python train.py --d_model=448 --activation="gelu" --norm_place="pre" --rope_fraction=1.0 --qk_norm=true --attn_scale=0.125 --bias="none" --init_std_qkv=0.0232 --init_std_down=0.0 --lr=0.00105 --beta2=0.98 --doc_mask=false --train_tokens=478400000 --dataset="wikipedia_en"
MLP neurons of a small language model. Each row is named by its layer, matrix (down: output weights) and neuron, and shows model dimensions 330-425. Each number is 500 + 40 x the weight over its row's rms, rounded and kept within 0 to 999. Numbers have three digits each.
A block is one neuron, or neurons of one layer that tend to fire together. Before each block is what it responds to, as a language model described it from the Wikipedia text at the highest values.

Description: First-person I, word-initial letters
L8.down116:478491519468459498473484462490492547461541507475374465525503519531486481478486494505471527466493509470503524495491497532426524491535453493515537418370492493489457516411496454488530551437436550496495502455555481539548477511500597503467519484435514488441525510502466492440470548513488507518
L8.down453:464422487549562563547503539480545499524487500527529451518554513528549483500438514478489521542505498550497448431477528510416432498498512545491475473528503543546435470498461506500500484570553509484552488472505451544558530503480531456477473497495474484427467529524472509388477458522491522463
L8.down704:502417541469437455447522455537523490492505508494480508487533471486471518499391544456527555504566499499566548531439551449452533512481537496525492438475527491541493517529486510516535500553491541525480483525423525476486497517527484514526428426565519512505512451500482504570451541540471486506
L8.down844:479526503476512471459490515512557486517541483499512549494504449531468512466460510523428459488514479526493481529456583476488506462481525439542470456492453504523477497457503609487505509472506486549538501442469480568514488473547472522430441596505454536494460507556379541468562541436482479495

Description: Numeric field delimiters
L5.down86:427498526487479417523500524524552483522445467482444508512555553503499542430527522530513529548524470575494494511463448504523538483502539560521483493583510525528431549465471529574500494500494477547502499488392491481531464526470496491467471500490492477493440538489505548545485521557515561597
L5.down842:519554521497470470475478471493604534540502556532443480538459488561540521496508534442541489436491513463509455463540539522518422535466525465519489439452560519571522525385538520501493503504491480439464452532500531537526496550438502517528429473502502537478520482516509456483566435501452517466

Description: Name-completing word pieces
L2.down163:490568553541468478469573511453467530517513556499539497467454496504498500479535502548448388466457477459476507511501507482428507471554542484499479541533497382532553424484506497545494538535489554567454475534458511524458488438490553417526467504500467487514459478518480492510477517509593575602
L2.down212:527529536505528503556550490505501509512526519495518446540561421552449500514493387472498544514483476477466478466478483511520556534460551462481498537531548537424503557554549408489499463527419423478535481521519535525427514465503492449512498459530508464502579478479465499567528510551503515493
L2.down283:623484431520485456515557480461527534437571545488485481489466505469467460517510481494534479464466444463493544478454500543545460491514506555531561541470548480546527573455553609485499430528500580507473495455527535503518517490500507467466465535527443537526450587449581531437432454542406534523
L2.down542:516518491487500487513468560514528424543564483524461536497572492492397430515545440522511483542546485500421491481493461506457478571503519488440560478511557531490549475544541439493528545475551465601506480443476469561537513441504516505462497473505497494483477467437533484527393525504454496427
L2.down574:513464570531491514494492554495492585561557391573466451490498538490579464482458500501499531582402466484450525467532518426525551525502500475553468557514512454467443510469504536522557512499465498523548463531471536481461441407494477424488535473469518436458367433551503504511545545502530478531
L2.down577:524521466505468441492485515486463545442496467483493432516555507499497509468435543535469499468502514537515514556544454522483492577460509592567519530473452462563560414531477528531530521599584437504491479497476548531508485489446447536431500445548521489579501550522493482518517449517532472544
L2.down716:464482476488416476438479458498494508458505553476514532476483479481507468526562537497521418510472490515398470512503518493606486496501534451474491472495563520517544476426456471469476532492469504572490473535517541503580539510486502528489489531620507398532583505520517430514565529554547559503
L2.down764:488546468571449511522515497488486509543488389485562545461523520507485478529501508547486452552517533521509490446495545450540557556515461500499436567467405474513560507505444473490548561496550516488417471495467552543461538555501477564478478522464493543456497474521497510476496486551514555585

Description: Final piece of proper names
L5.down194:526532484551556530481569477445531557489495496457456496465492545491486452501535521513479506543528524515488446488477536600451505476521585484471468458456506475572482512512568461477516521492435512466518406624430547453504519465520595555487401484570486574458574497499541512473504524499569520558
L5.down873:515442507504512465495546462463491467524495509465471469466520452525442558476533515562477478498517451477558448472505493438535557485595464541520467460522461518499522477631444476588468509572529515504457473506566495470492467470448452475537523487477480462570510417435462504499519537595549529541

Description: Short prepositions, mostly "to"
L5.down380:491440520519517471500517517478522540483405525561475579497474445530484497492496483491528455515464415523500539500463478487510569533549499521500519484494511506496520520485519492470513456487546467527474497479489469538520554497454587488537482452534504460499486521460522515507499505525523483495
L5.down848:515488492523508494540471460502538539504474488552488481543453530496501454495490445429428464534521578479472539457491540534537470507466428408482511496543469490568472464485467529514514582474519492485582506521489525515499524457478516475578489533461503492481571524510526494511436463417538490534

Description: Table cell separator after numbers
L2.down102:521575476502497495549502504554483549532565445469491488512463483517515470517540507477443446504563404509510493491503494510504504487462516507523488560444446533539489564482470490424572557537487477411516497512574515511556516464419478516506430564482584573509534530440498454515516475468474491540
L2.down128:546537541541480478546460507503515539494447507447540452511531460522577515433474480491515465471459572541561535543470539532495567516527540452513511490485504474453518494510532492523457536553475577481500467440521465506487483467545477537458561503455543568459420573510462488539524523535481547455
L2.down156:493485455424477517517479394564427521428532504531520531505467478579389496509477483485473508479498515516535492523533549553516496408575500482450534427457501505470471520488508438592446525519506499543567494480560521521588482515577523510541574472561527466522610504529443452483459530523499522467
L2.down303:522482507532566472463506481566488506475530441512525504523537480507456528518588461465518468448451528549581520482426566488503527503524473489549561527518431517510527459485491440538458501505531495443521626533469485475486488448570567493466406506366448491474562578565477515499516483539495425549
L2.down453:503500504572627438497470468506469552465526421464441556524450434472497558522603538481491408474555498399556460473458505472515548457518520502548528490447490489487479474461525554511496495487488546516484578516485558466480537473507462542532438516555506524493493581584481536502499492494431577453
L2.down498:418580509521501539444436487499485505458536489476518508520465512474494448569510384504517604424518487518532524547513546415443448483483478496494519535503532528448508485426523511518457482540484511540534523511552539465498480502418469511506511516467558496497510480497499494502526568497549528494
L2.down757:504523514564543503534575472599478457496532537509451534453516568517491522463547603472576447471514551456471515516584489391483511427449534433467476484461472481546524525471559525471489499524504497507488590514466508523537513522465550492472475463505471547447449592560527551542522520511452480569
L2.down787:487493487486519554459487435531475495500467425462526486460517478522498482479482457434520536452564516446430500526489506466509477471530559508498532490529486484536443503428540456506484505440554521571506405540538516506483511552479497452493530445543583539587503525536516429484538522479470572475

Description: Place-preceding prepositions
L2.down21:496491459523487523461537488564477501467516519523496475409549443501558453432556437456538528493496552534504543485495577464530468515474493446438513490470521467531488533462535543581464482467474587525542547419559491534467513482470539463520558497480500497503429427517452516548567468489506578501
L2.down121:539495437584510472496488463523460593421524497549491523498503524454451496475485498485536544510574525533442478546477474513508477469540532481472497600447498460502590502457547447479492497452539426502600483531559501520522505505506539486479474444494506520454546500493510516574527500435539544432
L2.down174:561487449500488510527558559481505493505523518540494442384475504524512540480537527530498547476474536489515467580497553475496492454506452527563491489525412502523522487533478458497468525502486526567580527544520513477508448425521528452505545457506492548492520481507470560538526430566536459402
L2.down194:492516503486467544471538489536469467510541500540489528492448427476442509482480441504572512578467494513488520458546528487529556469527515507496479492511473496512514431512463537502524530540519482579497509577452509604452489515511557479520465488537485554475520504548549529532489444502470516546
L2.down252:443446497478481513439460570514523516430523518553464522465505485454435500500508454439563523449436523540493504507553487481513489461474551502509563481559488406495492483548482556486452513494496440525496486497469440474504586478532488504489523524442500489524499546523511537519481455512563527476
L2.down493:499474447507547503464526515476465570460534457450555426480506519519454495487490536522528475529535512510488563513465463522515535486506453523524538397497528495532515482523500498475517548559504532548505485494444519538518498531489505464499506533516521541501484503474460525500559526511488499490
L2.down559:510506573524510475483511510535451513526454523579545566449497515461465527415499514375495504566444510515505556488453561479539535496603490437486502496522530496524500532542509468500434462489537578513469517547465514440472420508509516488467477477478554429510501504548489423507502540486437562448
L2.down668:447518455529553454504470484495542534470466551515485514475480456471497446566550493503457503501519523466529491537479463478502468484487562473501459533510511621493427511504508525525473487486475443506483531536477481540457506526481400425554489460473466543466425444491498540527502496509480575516

Description: Sports table cell separators
L8.down18:459532391533485520543574468516508488521456447516525475516502502501516506544418455450492480460485494428600503531551516488505475508493538491477418479481505468506432498447507553425471496524497506524459525454497521494497405498466482454469489493422471535503563514489567533495449513513498495531
L8.down308:457528484528514523549511444516506427421528539444554558487495470541434447435480437462489475503482550476512524476349499522433520518422429595537451455436549516468475413500530505543473507485518418551483536472552517469527540485483506528542505448486511545457537484475558472465555435546403453511
L8.down838:564473495501503504474419482518441515488468505567526593469532518490540441606437486524503497470445506406527490482486503450550445550476565463505495489547485474494537490473483503488471502530542498461475485499450513510502521560429506463501522520496480504472499486468509560474487478418510457500
L8.down894:447436489487461574537529585585479449476415443525523486446549484553518475482463475597506491515506499463557530580485433473539509472480518516579488600439527473493472451503523536529507500493545565501488497496479473477440469508459545545466492498418534513460532517475490567518465487537443450611